From a checkpoint of a small transformer trained on Wikipedia.
Size: 14 layers, width 256, 4 heads of 64, MLP 1024 tanh GELU, vocabulary 512, 11.3M parameters.
Architecture: LayerNorm before each block, learned positions, tied embeddings, normalized queries and keys.
Training: a variant of Muon for these matrices, 430M tokens, 6634 steps.
MLP neurons of a small language model. Each row is named by its layer, matrix (up: input weights) and neuron, and shows model dimensions 16-111. Each number is 128 + 24 x the weight over its row's rms, rounded and kept within 0 to 255.
A block is one neuron, or neurons of one layer that tend to fire together. After each block is what it responds to, as a language model described it from the Wikipedia text at the highest values.

L5.up26 [ 97 114  96 126 150 116 118 124 116 123 191 122 160 103 149 147 174 104 117 150 107  97 137 122 143 162 140  91 161 172 148 127 138 116 142 136 130 126 141 129 135 106 142 153 101 145 115 155 168 115 140 136 140 127 119 137 141 124 130 145 154 139 175 132 114 195  95  90 165 121 119  72 129  99  74 105 165 122 102 147 129 122 149 192 120 168 146 107 163 144 126 126 152 109 107 126]
L5.up41 [115  80  99 110  84 163 145  92 125 164 183 177 150 121  91 111 108 147 107 129 131 114 103 106 124 104 146 149 153 162 150 102  73 116 112 139  93 123 129 118 122  82 121 124 151  99 161  82 151 112  97 132 136  94 157 127 106 139 146 149 129 148 136 121 132 136 100 116 130 163 111 147 136  96 117 150 124 135  93 147 115 122 147 136 144 137 105 140 114 141 142 153 138 153 162 119]
L5.up267 [102  85  76  90 121 127 138 148 122 160 185 141 124 142 156 149 122 139  92 119 143 140 108  96 174 122 170 157 168 122 101  97 127 141 127 112 118 112 126 150 141 141 164 177 109 139 149 128 161 117 123 160 132 116 116 163  88 122 111 129 153 158 150 170 120 102 122  90 121 162 153 121 102 145 102 104 111  86  83 152 131 110 107 139 121 121 128 165  74 153 116 113 119 151 123 143]
L5.up328 [113  81 123 124 115 127 125  98 165 125 124  95 148  66 155 113 143 135 122 130 103  79 135 152 121 105 164  74 119 111 136 135 169 136 148 109 140 157 157 114 159 116 116  89 160 103 101 144 136 130 121  90 151 165 148 136 108 136 162 176 142 171 123 127 127 104 142 120 100 148 121 116 155 112 134 159 133 178 156 148  98 104 156 118 111 125 136 131 128 121  92 100 120  91 114 159]
L5.up478 [138 103  91 150  96 103 160 137 129 123 171 191 153  71 124 147 106 129 150 162 125 136 135  94 122 160 110 128 129 157 144 157 152 144 135 142 100 105 155 138 103  96 128 134 149 146 163  97 150 102 112 161 127 107 124 141 121 109 148 187 114 135 165  86 189 140 113  83 151 175 135 134 104 106  89 156 130  88  94 178 103 128 147 120 146  78 119 146 128 163 139  99 156 138 151 119]
L5.up729 [129 107 123 127 131 113 156 117 167  95  95 171 160 154 123 112 114 126 132 131 153 100 125 126 129 146 155 179  94 143 119 112 115 149 162  85 129 116 146 124 115  89 135 144  99 167 110  69 137 124 136 138 133 168 141 143 150 105 160 160 123 162 169 137 141 134 115 113 142 183 143 138 136 149 138  97  97 161 135 132  74 121 126 115 103 102 117 107 135 108 117 125 131 102  75 143]
L5.up959 [164 116 129 138 115 138 169 127  80 139 125 136 126  90 156 115 121 135 174 136 117 102 196  92 100 120 154 172 130 150 147 123 131 143 147 118 116 151 107 107 163 166 101 103  94 130 127 139 139 107 120 140 165 122 122 105 112 172 128 133 132 105 124 136 142 131 127 111 104 117 143 100 158  75 101  82 158 124 166 176 148 146 172 125  95 144 116 135 126 174 125 157 145 139 147 127]
L5.up1020 [ 99 119 145 105 119  91 159 113  86 121 157 113 136 106 166 117 164 148 159 136 148  93  98 126 122 130 161 116 195 155  86 141 123 131 109 115 117 136 147 118 158  92 108 123 161 129 165 125 143 151 143 162 128 108 131 150 114 175 114 138 115 150 129 151 154 117  98 106 168 129 147 152 117 148 146 118 149 102 131 136 122  98 144 163 137  96 103 133 140 138  82 108  92 114 130  94]
Responds to: Table header row endings. Line breaks closing wiki table header or separator rows (|---|---|, %± |) before the first data row, such as election-results and census tables; more weakly, mid-word pieces like Slov-en-ia, Sw-ed-ish, or-ig-inal.

L7.up222 [146 104 148  81 133 138 153 122 157 134 160 122 103 134  99 144 129 141 129 185 153 127 141 150 129 114 154  95 145 182 107  93 131 118 125 144 131 111 109 170 125 125 130 137 138 114  92 131 135  74 136 137 117 115  70 126 112 117 163 125 139 130 153 100 119 132 136 113 113 133 144 124 148 180 102 142  85 123 120 191 180 139 144 120 112 115 140  82 110 165 120 139 122 104 141 123]
L7.up358 [134 132 138 103 143 153 124 108 114 156 162 166 100 131 171 108 148 133 113 127 126 120 183  98  90 154 160 110 123 128 104 109 110 110 167 156 128 132  89 157 137 125 171 134 113 122 105 148 121 128 167 136 132 120 122 144 126 127 129  78 100 124 125 138 127 171 120 112 109  96 134 120 156 125 126 115 143 161 144 170 151 106 169 124 104  85 136  49 114 140 132 105 154 134  94  94]
L7.up481 [126 143 113 105 125 105 134  98 141 125 174 103 165 150 122 113 127 159 142 158 122 133 165 113 135 188 162 101 129 109 143 129 174 155 142 117 136 154 135 116 104  98 135 146 119  97 107 169 129 151 137 135 136 111 123 149 142 149 132 176 143 185  91 153 112 188 108 141 139 129 101 113 129 144 118 152 140 132 142 140 109 102 166  44 121 140 145 103 130 149 163 121  94 119 185 124]
L7.up491 [120 162 119 119 112 140 153 100 163 145 116 123 148 132 102 114 135 140  90 118 162 175  98 116 129 117 109 151 125 122 154 143 169 133 100 146 155  83 113 155 124 116 124 163 118 121  47 121 117 114 177 158 145 105  99 155 138 131 167  95 110 111 155 132 121 133 147 141 153 122 142 101 150 145 128 111 125 118 169 138 179  92 133 121 115 135 108 134 109 126 113  94 114 130 129 124]
L7.up648 [139 134 147 123 149  96 115  94 134 174 162 123 117  81 118  81 138 144 130 141 124 142 139 127 103 123  95  91 130 122 129 113 123  70 160 138 136 134 140  67 121 118 124 187 147 128 139 121 152 139 136 124 128 144 176 136 169 105 142 162 115 120 136 118 148 136 109 102  92 159 153 147 122 142 118 140 145 103 163 133 169 138 135 133 105 131 146 110 132  90 125  86 109 138  94  80]
L7.up653 [134 124 154 118 112 111 137  79 150 109 139 159 137 175 105 131 128 153 127 171 147 144 108 109 145 101 139 112 164 141 123 150  98 129 108 170 133  99  78 113 116 145 135 136 151 160 105 147 136 148 166 105 169 115 115 107 156 116 150 142 107 153 156 142  90 155 117 108 107 144 118  84 105  97  99 155 125 203 133 104  99 125 188 107 109 141 144 108 112 148 170 123  79 117 116 126]
L7.up817 [139 102 149 113 136 120 137  74  93 108 150 142 153 166 126 193 164  88 123 135 128 119 126 132 115 154 151 122 139 116 119 134 138 131 141 141 133 132 124 133 168 124  69 154 126 133  85 148 105 140  95  82 152 166 160 136 136 101 135 109 176 139 122 148 122 168 142 109 100 161 109  95 139  89 144 130 111 116 147 167 115 135 138 133 145 111  97  94 114 160 132 100  90 127 120  74]
L7.up850 [118 128  83 122  78  89 132 157 118 134 145 137 137 109 138 132 147 120  94 139 129 120 150 118 113  91 167 124 121 110 130  98 122 113 154 178 121 135 113 125 107 133 134 127 131 136 128 158 112 108 161 121 146 107 161 173 102 151 184 128  93 102 105 178 135 185 122  99 130 120 132 106 137  93 133 124 143 130 133 131 139 114 160 117 156 137 133  89 134  94  89 132 165 105 102 147]
Responds to: Mid-sentence commas. Commas inside running prose that split clauses or list items, often after a noun phrase, as in "intense, with" or "exile, revolt".

L9.up837 [143 110 108 123 125 133 132 135 118 113 131 106  84 162 149 113 157 101 137 122 125 105 161 122  84 141 130 135 154 110 107 124 168 132 119 125 142  83 117  96 155  96 152 131 117 144 115 167 130 112 126  62 117  97 129 137 115 146 123 116 176 112 121 122 118 137 128 123 130 117 124 141  91 127 100 122 152 124 124 112 195 102 137 131 112 187 133 192 107  92 130 114 109 153 155 120]
Responds to: Year digit prefixes. Leading tokens of a four-digit year such as 199, 200, 19, 1 or the space before it, in dates, headings and tables; weaker on preceding words like February and during.

L9.up715 [139 184 113 138 154 144 119 127 112 156 146  94 119 163 138 108 136 137 135 127 115 109  95 123 126 118 172 121 131 138 147  83 161 121 128 111 115 134 134 117 106 143  83 162 137 144 131 118 160 107 141 133 153  91 138 166 120 125 144 110  98 147  79 114 131 153 103 105 129 137  86 106 113 105 120 163 105 178 112 184 178 124 119 162 149 152 119 169 117 130 163 122 111 106 127 113]
Responds to: Word-internal and numeric fragments. Mid-word pieces after a split, such as I-nd-ia, I-ran, in-d-ividual, plus digits in numbers and table cells like 0.9, 19-0-4, 02:00.

L5.up18 [101 138 142 145 127 103 140 122  95 168 119 131 153 108 145 152 163 142 137 138 144 124  96 126 135 148 143 102 120 117 123 112 106 113 157 163 151 127  90 156 137 123 109 142 127 165 137  95 119 155 170 124 151 125 114 115 140  93 113 137 163 158 173 204 141 160 148 123  85 135  94 112 110 122 123 146 140 135 156 122  98 103 154 141 113 113 131 119 110  96 136 126 160 137 118 110]
L5.up250 [ 99 150 100 101 174 110 146 130 104 129 105 131  96 143 138 144 166 112 140 125 154 139 139 144 169 129 121 135  96 101 131 106 117 106 159 124 107 106  94  94  91 128 114 132 178 135 117 105 126 139 138  65 156 110  88 110 129  85  97 115 174 140 109 155 148 164  92  92 135 191 165  90 112 167 117 105 130 133 131 127 154 140 159 148 127 120 152 108 118 120 120 107  95 155 102 126]
L5.up383 [104 101 132 167 123 177  73 110 174  83 148 159 123 148 122 116 106 151 167 136 130 149 136 139 122 142 117 128 164 116 117 154 180 102 113  84  92 166 134 143 151 141 118 148 158 143  97 112 109 160 191  86 122 104 134 133 101 134 140 170 134 128 109 113 160 205  90 123 157 126 102 111 110 161 119 144 129 153 105 127 137 134 102 144 100 134 132 105  91 138 126 158 132 146  90  99]
L5.up433 [153 109 116 176 157 126 152 141 118 123 128 129 101 136 153 139 101 143 156 130 137 109 154 135 112 141 136 130 136 116 139 101 139 178 149 126 171 138 124 137 140 100  79 132 123 114 129 163 134 119 146 111 131 109 111 148 119 134 150  86 137 107 123 136 141 101  94  87 136  49  88 119  76 124 155  93 146 105 116 150 108 115 160  93 166 129 118 125 114  89 161 108 119 123 141 109]
L5.up510 [119 117 124 122  93 135 123 118  80 169 152 146 119 158 141 116 144 109 108 104 151 132  91 130 175 165 120 132 132 123  85 140 124 142 171 111 163 141 159 133 147 133 119 142 155 117 100 154 143 101 145 140 121 126 142 134 145 123 146 110 125 114 142 115 131 158 110 109 151  98  93 138 117 135  97 156 139  81 138 120 110 141 129 146 146 149 148 135 136 129 142  71 140  85 152 110]
L5.up561 [172 157 104 182  84 167 131 153 103 108 135 109 141 129 169 105  97 166 152 158 124 134 120 107 156 138 108 139 131  93 126  65  88 126 109 108 108 134  90 134 149 153 115 193 144 134 125 109 148 147 190 109 115  88 107 129 108 116 152 133 170 146 174 128  97 148 111  66 116 137  43 100 109 134 123 118 137 150 105 154 101 125 126 135 130 103 134 117 123 154 105 155 163  92  88 110]
L5.up709 [163 148 139 146 131 142 129 117 183  91 109 128  74  97 123 126 145 179 110 132  93  83 145 124 102  92 118 163 138 131 101 139 135 158 126 109  98 119 128 133 118 150 118 170 158 130 138 127 149 134 129 141 143 153 138 173  92 113 194 130 152  96 132 125 124  97  86 104 121  93 117  89 101 132 138  94 143 118 109 145  97 134 153 125  81  86 113 123 177 106 117 105 100 146 121 116]
L5.up825 [124 154 151 162 146 130 128 129 105 122 117 123 120 133 184 143 204 152 185 134 152 103 148 125 155 143 124 128 121 128 131  93  60 156 133 120 120 145 153 125 162 131 153  98 155  94 118 121 118  99 124 140 169 109 134 147 121 143 135 167 124 122 139 143 131 117 108  85  65 108 124 179 126 130 137 132 140 146 122 159  87 111 147 143 177 106 130 102 119 121 101 110 112 159 130 111]
Responds to: Mid-word fragments. Inner pieces of words split into several tokens, strongest in country names like I-nd-ia and Austr-al-ia, plus ordinal suffixes (20th, 781st) and decimal digits.

L9.up32 [119  91 162 106 120 109  90 118 127 121 140 150 166  82 152 117 127 121 175 121 147 110 167 106 143 125 156 112 132 107 172 120 126 118 116 104  96  87 142 106 119 104 155 162 148 138  92 134 141 125 165 143 121 137 107 166 119 130  89 124 124 163 154 119 123 113 118  75 133 109 142 126 136 117 116 145 140 125 161 108 167  88 132 126 168 134 101  75 125  89  99 137 134 162 123 158]
Responds to: Mid-word fragment tokens. Word-piece tokens that split a word or open one, like th in this, an, z in size, s in details, and }, in Wikipedia geography, infobox and table text.

L7.up38 [154 121 128 111  80 138 166 107 119  81 146 196 122  87 120  77 146 111 134  98 144  98 147 107  89  94 132 107 112 140 103 126 138 160 132 124 173 146 115 104 131  99 134  89 162 173 146 144 135 133  93 120 163 134 128 156 120 107 177 187 135 119 150 111 122 139 102 146 138 129 137 117  91 143 113 133 146  94 105 115 160 151 141 111 134  99 144 111  95 164 100 140 148 103 104 159]
L7.up616 [130 101  88 122  93 138 171 115 121 112 172 139 157  90 119 123 147  68 131  77 115 122 139 150 148 147 104 115 166 135 147 154 135 115 138 144 151  94 152  84  90  95 131 122 115 131 127 109 157 117  58 109 131 151 132 159 111 118 171 126 155 122 150 132 150  61 124 111 106 145 110 115 110  90 117 152 123 102  59 126  97  94 123 129 141 153 128 129 120 164 128 114 110 163 144 117]
L7.up619 [130 136 102 106  97 136 100 156 118  83 119 133 157 163 104 174 120 126 125 106  80 102 129 121 154 120 126 118 105 144 119 117 150 158  95 138 115 111  93  97 113  76 140 144 104 138 107 102 105 133 132 138 141 131 122 147  88 135 102 131 160 112 144 131 138  97 132 110 141 155 138 150 124 123 132 200 125 140 132 162 148  77  86 157 141 119 152 173 140 119 112 103 176 159 137 114]
L7.up784 [112 124 163 126 113 139 128 152 148 133 134 140 125 112  86 141 115 111 121 104  94 150 123  92 137 126 162  94 156 117  77 130 143 163 114  99 127 147 120 124 122 149 114 110 131 136 144 138  93 137 134 112 101 112 128 123  82 146  96 146 152 108 154 157 128  88  96 117 131 168 173 106 135 148 131 118 159 156 142 110 115  97 117 116 134 114 125 161 107 159 112  80 146  96 111 100]
L7.up801 [ 94  82 155 124  88 131 111  97 116 105 165 154 139  96 106 123 115 145 126 119 121 108 128 115 112 161 135 114 123 162 146  97 113 141 181 114 117 115 130  90 126 132 140  94 124 150 177 154 122  85  94 160 145  78 131 150 128 141 130 140 167 123 140  82 120 152 102 119 149 143 100 131 138 112 154 144 116 112 127 155 121  97 157 148 154 107 141 108 136  82 117 147 165 167 108 135]
L7.up816 [144 116 131 114 132 143 108  97 135 146 137 152 139 131 105 179 120 118 123 101 131 125 154 174 135 111 122 101 148 133  96 132 137 101  79 146  86  69 179 122  91 113  91 172 117 135 127  99 181 131 132 157 157 126  97 135 105 156 109 109 112 164 125 123 173 139 122 111 172 135 134 100 154 140 129 138 167 139 111 135 145  65 177 104 174 158 120 132 101 152 122 149 114 136 123 129]
L7.up906 [110 148 143  82 134 149 110 164 105  75 147 112 121  84  94 127  99  90 129  99 130  85 122 105 126 140 115  93 113 136  96 134 132 167 123  94 133  85 170 138 140 125 147 143 102 138 149 119 157 139 114 155 104 123 159 153 111 140 127 106 140 138 147 112 167  82 140 113 128 163  99 116 100 108 125 141 101 135 103  99 105  95 172 161 131  90 117 141  77 127 135 140 131 102 107 112]
L7.up926 [146 164  80 153  87 120  80  97 106 121 127 124 145  97  84 134  90  60 106 129  91 116 109 152 155 156 148 115 168 130 139 117 133 136  97 152  84 120 167 120 127 114 134 146 135 151 144 119 151 107 109 122 124 163  97 131 116 154 119 158 118  97 152  85 140 131 110  79 136 145 152 120 112 107 135 100 113  99 128 133 113  93 148 178 138 126 147 156 136 153 123  99 148 150 158 142]
Responds to: Structured field and column headers. Word pieces in table column headers, infobox field labels and section headings, like Location, Result, Postal code, Career history.

L9.up151 [148  94 101 120 132 118 136 107 132 128 151 128 157 143  91 116 167 158 125 142 115 135 143 125 121 143 165  89 102 151 144 118 133 147 143 103 154 120 120 144 138 116 126 149 161 144  89 130 109 112 128 108 161 114 161 120 146 165 153 150 140 130 110 134 126 108 123 103 109 163 114 189 146 141 108 146 115 137 150 138 175 147 164 113 129 136 145  86 118 157 159 104  94 137 110  97]
Responds to: Commas after noun phrases. Commas that follow a noun phrase and begin an appositive, a list or a clause, as in "The film, released" and "Topside Press, an".

L5.up92 [ 85 125 126  68 109 101 124 163 145 109 130 120 145 100 111 125 144 121 120 146 121 144 118  94 112 104 109 147 101 100  80  90 153 133  90 111 118 116 134 108 182 131 120 123 147 151  82 195 148 150 151 145 133 115 128 122 179 112 117 108 145 171 132 128 145 135 124 185 135 160 147 111 120 155 130 128  98  76 151 135 158  61 142 142  99 145 114 111 112 112 116 143 127 128 146 129]
L5.up297 [102 149 111 142 136 124 146 169 142 140 100 112 119 111 169 133  98 157 113 148 169 142  92 114  99 124 127 118 116 155 128 115 145 131  87 123 162 111 150 117 144 168 173 132 173 174 149 110 194 130 148 160  87 144 122 104 146 138 169 133 119 125 131 123 102 126 134 179 122 132 121 153 108  80 136 112 124 148 144 154 151 130 138  90 131 163 152 160 135  87 115 145 142 126 137 123]
L5.up396 [ 80 104 134 128 144 121 153 137 142 126 145 135 134 148 116  98 146 122  88 139 121 131 165 168  92 111 120 145  92 107 130 141 142 171 155 107 121 143 128 114 138 130 124 100 137 161 146 136 127 137  68 147 101 100 103 126 176 145  77  81 115 121 118 112 152 144 124 127 136 171 120 168 138 137 112 101 104 160 170 138 145 121  99 103 110 136 150 103 105 111 128 131 158 113 106  95]
L5.up604 [100 153  93 111 122 150 139 104 150 123 129 168 140 124 138  97 104 133 128 133 158  73 184  98 143 140 133 127 119  98 134  73 144 169 136 155 139  79 134 144 126 134 153 148 123  87 119 180 154 113 104  87 133  96 131 134 143 141 134  97 140 157 124 116 136 141 100 135 114 156 134 130 127 143 125 162 108 140 122 129 146 147  93 154 118 125 170 153 121 121 155 136 131 108 133 145]
L5.up636 [118 142 139  74 142 110 119 129 109 139 164 118 127  78 129  65 120 152 119 167 143 121 140 115  92 118 116 152 151 133 143 113 117 146 141 104 132 136 143  76 123 144 136  68 103  96  96 131 131 157 136 148 153 129 179 141 102 129 150 100  90 166 135 112 152 119 116 148  99 134 126 100 135 135 122 160 111  96 122 137 134 142  90  92 104 174 146 126 134  95 153 132 125 145 149 116]
L5.up725 [124 112 104 107 119  83 109 125  99 119 154 180 148  64  89  83 125 126 142 130 132 118 142 130  96 102 148 198  92 186 128  89 150 159 125 130 104  94 174  88 122 138 152 107  90 110 140 137 142 118  93 142 152 190 159 130 137 149 134 149  90 170 104 120 105 109 115 160 136 134 113 135 121 144 144 150 125 107 140 163 119 128 128 109 113 114 182 127  95  84 114 130 151 127  83 132]
L5.up739 [127 131 104 135 133 142 120 116 137 143  94 171 143 127 131 142  98 146 125 132 103 118 105 105 103 115 116 142 136 100  77  95 163 112 134 161 138 167  69 111 138  91 187 162  71 102 101 117 126  99 110  95 108 156 196 145 137 146 151 109 123 168 100 110 163 163 116 114 161 152  93 127 135 104 141  75 119 156 145 117 136 137 137 133 114 140 124 118 151 144 110 101 156 128  77 115]
L5.up865 [114 128 126 116 128 144 139 156 106 161 123 162 104  73 126  99 120 128 114  95 114 139  92 145 148 139 143  95 138  99 138 119 122 114 132 100 161 129 138 108 137 129 109 110  94 151 125 115  99  83 147 130 151 112 110 167 146 123 150 114 170 125 132 125 112  83 153 103 130 154 126 144 115  92 135 118 128 110 143 131 153 164 133 119  86 123 130 111 130 126 175 117 115 144  87  74]
Responds to: End of proper name. Separator or punctuation right after a complete proper name, mostly table cell bars after person, team or place names, as in "David Ferrer |" or "Trinity College,".

L5.up27 [140 117 132 125 141 146 107 141 150 112 147 140 141  82 133 146 127 117 150 162 130 107 113  80 108 117 134 117 119 143 112 152 145 146 124 116 116 118 176  93 172 145 129 123  72 108 127 180 133 137 119 128 106  95 116 139 116 144 118 108 130 116 129 143 167  93 139 138  88 146 116 141 132 106  73 124 124 127 130 154 130 153 152 155 157 103 119 160  95 132 128 151  91  97 139 155]
L5.up146 [140 100 131 170 146  99 155 117 125 130 150 148  99  95 123 103 131 126 118 150  85 126 146 114 144 152 144 149 128 126 108 117 140 125 166 163 145  88 162 116 169 141 178 127 150 121 116 176 119 103  88 140  85 130 131 140 109 140 130 175 104 103 121 139  89 153 107 125 118 147  93 135 167 175 103 148 103 152 107 118 129 144 126 135 137 103  87 103 116 162 156 149 128 128 112 101]
L5.up272 [112 188 137 111 114 116 141 119 129 138 121 130 120 104 131 124 119 130 141 171 127 172 116 127 154  91  89 149 149 107 155 132  97 130  83 140 116 126 179 161 136 101 153 143 106 146 138 121 108 143 146 104 128 193 108 133 119 109 163 160 121 113  78 158 161 165 128 139 161 152 127 127 119 126 155  78  95 100 156  97 167  86 142 118 152 118 137 171  96  77 131 120 119 143 132 165]
L5.up292 [140 128 119 178  99 163 107 116 115 131 102 137 141 130 122 147 152 121 179 146 123 186  83 152 123  68 152 140 141 148 130 123 116  85 110  87 103 104 155 123 150 161 143 120 173 119 145 119 154 138 135 156 119 131  87 118 138 127 134 116 102 139 162 170  96 148 118 165 100 148 134  98 153 159 138 139 119 111 154 109 143 137 149 131 143 111 131 126 142 109 115  95 141 123 140 122]
L5.up514 [141 149 115 148  96 138 152 113 109 126 125 113  99  92 129 100 138 111 107 177  84 156 104 130 119  65 128 149 131 114  87 129 124 133 114 115 149 127 147 150 124 141 127 107 118 114 118 138 166 150 163 157 145 129  88 178 128 125  73 159 139 123 172 156 132 105 105 150 107 103 154 118 129 106 112  90 122 141 103 130 156 151 156 149 130 158 108 128 182  99 128 105 118 154  55 131]
L5.up608 [114 119 152 120 167 147 122  92 136 136 130 116 141  59  70 135 181 158 133 103 133 118 165  53  86 127 127 130 115 142 161 104 140 164 149 103 137 150 132  88 104 167 133 116 121 119 116  98 126 130 120 155 102 154 129 137 142 121 101 115 151  94  86 151 149 147 162 125 131 134 132 130  96 130 116 153 144 125 118 125 116  94 137 155 136 115 129 117 125  95  99 153 107 138 126 149]
L5.up631 [101 133 119 111 129 148 103 123 157 133  87 150 123  86 150 131 160 149 113 101 111 153 146 130  96  81 130 103  86 123 128 136 151 101 123 147  95 134 117 155 166 161 129 146 132 170 128 132 108 112 140 124 144 105 184 145 133 150 140  97 148 147 113 121 134  89 172 139 119 154 118  92 126 141 121 111 115 122 100 117 137 140 149 114 138 136  98 118 136  89 130 118 128 132 151 118]
L5.up719 [130 127 153 130 119 118  87 161  81 138 149 143 136  91 149 134 186 159 176 163 153  95 150 122 131 150 135 130 125 124 120 122 133 135 134 143 119 115 120 135 133 156 141 133 163 129 173 138 156 102 130 166 149 108 117 124 145 144 123 113 121 168 166 148 176 116 110 149  89 113 103 126  95  95  92  86 137 117 115 161 171 146 128 110 165  85  95 115 126 105 117 105 114  83 110  99]
Responds to: Year-start digits in dates. First digit piece of a year after a full date or "in", e.g. 20 March 1528, 9 October 1962; weaker on mid-word pieces like "ad", "id", "il".